From a checkpoint of a small transformer trained on Wikipedia.
Training: a variant of Muon for these matrices, 3975 steps.
MLP neurons of a small language model. Each row is named by its layer, matrix (gate and up: input weights) and neuron, and shows model dimensions 64-159. Each number is 128 + 32 x the weight over its row's rms, rounded and kept within 0 to 255. A neuron's up and down rows have the sign that makes its largest values positive.
Before each neuron's rows, "fires on" lists the tokens most often at its 100 highest values on Wikipedia text that the model never trained on.

fires on: " f", " F", "if", "l", "el"
L19.gate169 [164 119 111 104 131  93 146 159 108 107  99 108 142 169 106 238 140 106 146 167 137 218 136  77 141 156 166  98 154 200  80 115 124 149 131 101  82 147 144 144 108 141  96 183 134 179  77 111 116  97 127 139  75 150 142  90 149  70 112  97 124  86 151 120  35 113 121 147 149 120  89  89 107 116 170 158 129 134 167 133 106 184 174 175 176 110 124 140 136  94 123 179 170  82  86 140]
L19.up169 [160 201 100   0 105 178  76 127 134 136 105 199 111  97 156 119 152 151 116 147 126 118 144 145 111 140 160 127 127 193 108 154 127  98 152 157 106 127 171 186 122 109 119 152 161 123 156 120 145 127 137 183 145  95 149 102 163 149 160 139  68 135 128  90 159 177 167 144 123 166 134 133 170 163 162 125 104 172 143  93 140  94  97 128 123 129 156  92 153 119  94  98 127 149 124 141]

fires on: "ific", "if", "te", "ph", "h"
L6.gate61 [ 95 106 145  91 135  55  96 109 135  90 135 124 116  91 104 110 107  93 154 147 114 105 152 127 103 151  90 127 144 174 156 156 158 188 152 129 178 156 175 114 115 178 100  80  76 103 129  74 131 155 120 122 142  95 134 163 107  64  87 112 188 111 118 144  99 108 117 165 116 132 168 135 155 120 106 120  77 134  53 103 167 126  76 102 100  61 141 103  26 101 167  95 124 113  78 128]
L6.up61 [114 144  87 120 139 114 206 182 109 119 180 184 125 157 143 167  86 110 138 153 121 166 130 149  46 148 123 128 174 124 104 156 149 180 117 134 181 110 172  78 169  91 128 157  97 101  77 113 130 139 133 170 116  40  88 103 110 126 111 120 150 154 148 129 124 141  93 196  91 169 104 128  91 149 121 120  78 167 137  86 132 159  75 124 129 126 156 235 162 146 151 171 158  64  85 137]

fires on: "g", "ens", "ater", "p", "x", "ior"
L3.gate238 [147  80 173 162 136 154 175 150 136  76 162 125 183 118 163 168 135 127 112  91 176  94  81 165 135 149  61 108 109 154 185 159 152 151  98 128  93 124  98 135 101 192  99  81 167 154 160 110 120  81 180 132 119 176 109 115  66 116  82 129 155 147  83 147 142 125 123  69 123 113 111 157 122 103  79 141 136 120  98 146 140 179 119  76 114 121  86  69 116 134 177 135 130 123 169 149]
L3.up238 [161 131  91 142 158 255 117 192 126 160 187 137 166 203 136 144 157  49 118 123 169 118  89 157 124  86 116 154 119 108 105 154 103 115 175 115  98  98  98  94 130 109  98 123 148 128 179 107 151 126 176 170 121 161 104 168 104 122 147 139 106 102 126 151  92 131 158  84 117 123 111 144 100 133 135  53 126 110 114 124 134 169 108  78  47 119 146  94  99 150 183 134 106 131 115 114]

fires on: " P", " of", " p", "p", "at", ","
L14.gate195 [113 170 144 136  95 120 185 124 189 111 179  98 114  79  88 107  95 172 171 127 203 116 209 114 153 139  75 115  90  82 145 127  64 163 140 144 146 145  90 116 106 123 103 104 123 139 118 119 112 143  83 165 141 128  95 131 106 118 169 138 156 146 102 139 119 107 175 135 123 153 131 170 172 132 109 106 136 131 161  92  55  86 126 150 133 162 117 129 141 154 132 130  90 139 166 171]
L14.up195 [129 118 182  67 151 144  86 126 121  80 140 124 126 128 159 154  94 145 161  71 112 147 137 184 122 148 141 112 131  83 167 121 146  98 106 147 128 102 150 112 160 156 103 141 122 205 163 176 145 157 117  89  62 179  85 171 141 158  99 133  76  82 171 151  92  77 164 133  66 176 104 146 166 172 127  93 143 104  85 169 156 137 100 169 118 167 127 166 158 117 121 123 177 144 162 127]

fires on: "l", "ur", "ubl", "if", "el", "ra"
L18.gate498 [101 138  92 124 124 150 133 140 121 156 138 166 124 174 171 134 219 162 152 145 118 149 141 108 118 123 111 102 124 114 129 102 148 106 104 139  97 160 143 127 112 112 109  96  81  71 149 128 124 151 130  94 133 159 138 148 131 105 158 159 134 106 122 111 135  89 130 172 177 119  86 120  91  44 165 155 121 120 120 124 218 120 153 153 144 117 121 161 105 137  69 102 190 144  59  85]
L18.up498 [168  93 139  96 133 106  67 105  87 163 184 161 125 110 124  62 115 190 115 179  67 119 145 147 110 155 126  69 178 130 100 179  77 140 118 131 106 110 141 182 171  78 116 188 123  98 123  69 148  97 122 135 137 147 162 161 196 110 165 108 137 124 114  99 159 152 158 141 184 120 135 153 119 124 130 114  86 134 134 104 115 123 136 109 190 132 170  82 161 129  38 132 120 143 117 172]

fires on: " of", "ol", "et"
L15.gate297 [ 59 113 125 149 123 131 103 105 173 139 174 138 128 127  81 139 161 128 133  89 124 107 115 118 142 102  71 132 188 115  67 123  63 107 134 101 183  99 133 108  89 115  52 108  96 113  75 120 136  55  55 103 135 104 103 142 128 156 162 115 147 155 168 186 177  63 159 134 144 151  90 154 107 133 163 119 113  81 127 171 171 102 108 220 111 162 127  80 127 128 147 126 105  74 113  72]
L15.up297 [125  88 138  85 147 143  79 150 111 169 136 151  84 129 120 167  75 159  91  93  76 106 117 141 132 130 165 131 119 122 206 181  93 120  96 156 104  94 105 147 176 176  99  96 135 158 149 119  73 155  89 110  99 136 108 149  99 146 119  87 122 138 106 147 182 114 145  94  42 115  79 138 101 110 157 118 132 119 154 130  88 107  57 188 137 111 157 132 139 181 117 139 159 112 115 164]

fires on: "st", "ium", "nd", "1", "d", "un"
L6.gate328 [110 118  80 106 191 187 105  76 147 121 180 178 119 149 127 103 119 169 103 157 139 165 117 116 195 100 140 176 119 152 144  64 139 132 165  98 192  97 110  91 126 161 185 104 105 113  98 133 176  99 144 121 157 127 160 122 114  92 135 146 162 136  84 112 122 106 193 157 102 153  95  80 150 114  62 136 103 106 145 109 159 127 162 169 156 113 148 126 107 111 122 127 136  88 108 134]
L6.up328 [ 89 182 125 122 153 114 204  75 107 169 140  78 157 169 153 116 109 129  92 101 133 115 128 165 119 110 146 121 132  96 145 104  97 135 114 137 180 117 121 171 113 142 113 138  78 142 135  63 108 138 129 169 139 128  99 123  69 120 175 161 180 190  91 119  92 203 128 121  90 139 149 104 181 101 133  98  78 112 185 111 126 143 142 126 131 143 168 109 120 166 126 164 141 123 110 174]

fires on: "it", "v", "ov", "ran", "iz", "im"
L18.gate248 [188 121 186 183 149 137  40 127 151 199 148 138 128 147 132 126 154  81 114 118  94 134 131 143  87 153 152 142 151  88 151  91 117 120 104 137 125 142 145 131 169 110 199  86  79  90  71 152 140  60 172 140  67 111  89 201 161 159 150 138  97 164 127 142 153 119 157 133 103 134 128  85 224 144 121 123 175 156  90 101 100 143 181 116 111 145 130 163 126 137 129 119 138 119 135 132]
L18.up248 [ 79 116 178 132 119 186 156 163 191 122  96 164 128 133 145 164 158 151 142  88 112 169 103  83 180  80 148 137 110 141 107 147 120  84 136 103 129  94  78 126 132 191 157 183 137 163 115 139 131 154 125 169 143 123 100 109 193 172  97  89 208 139 117  97 188 104 106 101 143 109 133  83 119 107 142 137 124 134 137 137 169 166 136 101 211  82 195 121 108 112 142  91 140 147 147 149]

fires on: "ri", "ite", " was", ":", "l", "st"
L13.gate259 [101 118  56 142 158 143  79  89 177 144 104 119 139 148 110 155 208 126 165 241 125 167 168  78 127 141 116 113 124 123 134 116 134 132 155 128 134 156  76 101 157  28  93 130 101  56 150  86 153 122 120 100 143 139 151 111 206 130 167 197 118 166 109 160  97 129  92 109 122 180 174 147 105 138 171 127 126 112  83 145 130  91  91 140  64 138 161 145  68  85 152 124 151 175  75 190]
L13.up259 [115  61  99 106 152 119 137  74 155 142  46 156 168 142 142 111 166 161 141 180 152 150 123  96  77 109 133 122  78 144 117 122 104 160  97 161 164 149 134  86 161 110  73 139  86  79 118  86 106 151  84 129 125 118  68 118 129 151 143 143 157 193 146 173  48 153 116 115 121 202 131 128 101 130 155 143 142 122 149 150  90  73 105 131 132 111 135 178 128  70  92 161 132 118 100 119]

fires on: "g", " g", "G", "ens"
L5.gate99 [126 109 179 134 138 155 108 124  71 133 128 116 160 121  92  97 122  66  72 114 129 141  93 121 111 167 181 172  81 129 141 107 128  74 139 111 173 141  79  61 106 119  85 117 154 162 125 123 100 101 113 113 135 178 113 131 109 113 182 153 125 130 117 111 147 175 135  97 181 139 115 111 100  98 117 109  99  94  77 115 127 145 122  81 146 116  80 156 123 146 153 142 143 119 158 114]
L5.up99 [170 134 161  91  63 100 127 121 121 175 153 167 122 157 155 137 161  68 146 112 154 149 115 158  69 190  51 137 112  98 100 101 115 155 122  88 158 138 120  93  97  94 151 142 166 154 165 114 166 117 147 118  70 100 127 177 127 170 135 140 118 119 130 115  76 162 175 115 153 204  55 135 107 117 145 145  92 139  59 163 165 197 110 180  83 119 139 152 128  91 177 115 117 130 114 144]

fires on: "ish", "d", "s", ".", "st", "inn"
L9.gate467 [114 133  58 186 172 111 158 120  98 128 186 103 169 159 151  93 152 126 113 116 110  97 110 187 147 139 161 183  91 153 173 125 186 117 140 120 144  70 123  92 121 102 163 185 106  87 136 136 155  99 105 150  91 151 121 131 150  63  96 121 187  60 126 190  89 115 172 175 189 108 131 151  78 111 118 150 124  86 130 109 102 107  85 191 156 127 137 146 174 106  93 144  75 106  92 210]
L9.up467 [148 152  85  33 108 113 132  98 155 139 131 113 131 194 165 125 149 103 142 153 115 157 103 171 179 140 149 138 121 129 164 148 157 104 138 117 121 101  83 113 131 106 140 172  91  90 192 113 125 178 110 138  60 123 145 140 118 117 109 179 155  82  65 177  89 132 116 139 107 146 109  85 147 173 105 137 130 105 152 139 122 171 151  96 165 158 105 101 157 116 165 154 110 135 128 123]

fires on: " J", " R", " B", " en"
L21.gate84 [ 70 126 147 183 153 159  91 125 141 187 117 118 157 149 129  81 136  89  82 110 131 154  92 158 106 151 147 169 152 150 162 144 158 117 155 113 103 190 115 124 117 169 131 190 143 186 180 164  97 110 141 126 138  66 129 104 177 122 119  35 142 113 142 133 168 131 135 108 158 133 191 205 168  86 162 156 194 155 140 135 119 105 164 106 155 138 124 114 129 225 182 120 128 160 136 146]
L21.up84 [ 99 148 118 121 104 120 151 117 102  32 124  86 149  74 131 166 129 137 113 111 127 113  85 125 129 159 102 120 148 138 170 170 122 108 149 173  86 152 122 135  73 120 117 136 117  75 159 157  58 139 112 163 158  93 158 147  76 122 129 129 111  64 111 153 110  62 134 148  81  78  96 135 115 100 142 103 191 174  43 131 122 116  68 161 153 119 158 127 159 100 154  73 135 123 108 125]

fires on: " de", " made", "gh", "et", "t", "id"
L14.gate509 [164 160 103 104 123 134 119 176  47 142 140 131 142 146 114  98 116  81 117 169 159  64 148 171 110 141 174 176 145 121  98  90 101 111  99  73  75 138 141 131 147 196  34 173  88  65 144 110 134 119  91  44 141  81 116 109  86 167  90 155 157 117  92  95 178 106  74 127 124 141  85 190 110 158 187 127 101 122 158 144 134 155 137 128  99 128 156  66 120 149 140 128 126  86 105 137]
L14.up509 [128 143  64 139 128 168 101  96  98 211  87 118 139 148 104  97 162 119 123 137 128  98 151 191 118 117 133 142 131 180  73 132 149 165 144 105  81  83 111 164 135 139 113 108 124  84  91  98 141 124 101 152 142 125 162 163 154 105 126  71 171 158  79 109 134  78  59 107 142 207 141 172 135 126 161 148 144 161 155 184  92 136 226 202  93 122 178 143  83 104 145 142 122 148 140 108]

fires on: "ri", "ver", "oy", "h", "in"
L13.gate505 [101  54 117 174 215 116  96 110  99 177 130  86  56 169  98 149 130 140 144 167 124 213 171 144 129  88  93 134 119  70 130 151 172 128 165 183 144 109  87  92 175  94  98 108 156 143  94 128 131  46 103 131 187 141  74 149 153 208 133 143 183 161 147 171 144 195  91 169 100 164 120 140 129  83 156 140 168 159  85 141 139 132  80 115 152 148 167 138  85 115 129 125 118 141 157 145]
L13.up505 [145 144 144 117 149  95  65 118 125 122 117 113 126 224 124 159  92 120  98 103 193 166 152 122  86 145 131  68 102  84  98 111 159 173 166  46 127  86 118 108 123 102 135 156 118  76 104 127 161 137 122  74 151 140  89 101 135 134  76 146 161 175 137 111  97 132 107  88  72  96 180  99 150 153 172 109 108  64 113 141 171 129 156 125 125 142  88 152 139 176 134 132 107 135 129 171]

fires on: " of", "e", "iet", "ose"
L7.gate195 [154  53 130 184 132  82 114  61 172 155 162 122 148 163 105 119 108  58 153 167 105 154  89 152 171 180 101 165 139 139 147 111  51 160 157  73 147 137  75 111  86 170 161 130  78 116 145 140  60  72 138 144 122 114  83 181 124 146 147 163 107 160 134 161 140 125 138 190 138 171 114 119 104 167 121 130 120  51 148 176 161 101 117 177 163 204  70 193 106  78 159 179  95 104 134  78]
L7.up195 [169 123  81 139 137 107 108 111 117 111  81 116 151 150  65 147 118 164 131 105 109 117 107  69 111 141 170 129 155 176 191 175 157  37  81 135  68 113  78 146  96 130 130 184  46 133 143 116 109 137 159 153  78  99 108 101 116 113 143 173  98 117  57 170 120 108  95 127 168 130 111 124  80 215 124 152 171 129 131 186  83 153  99 149 129 102 120 127 167 157 114 127 130 159 158  97]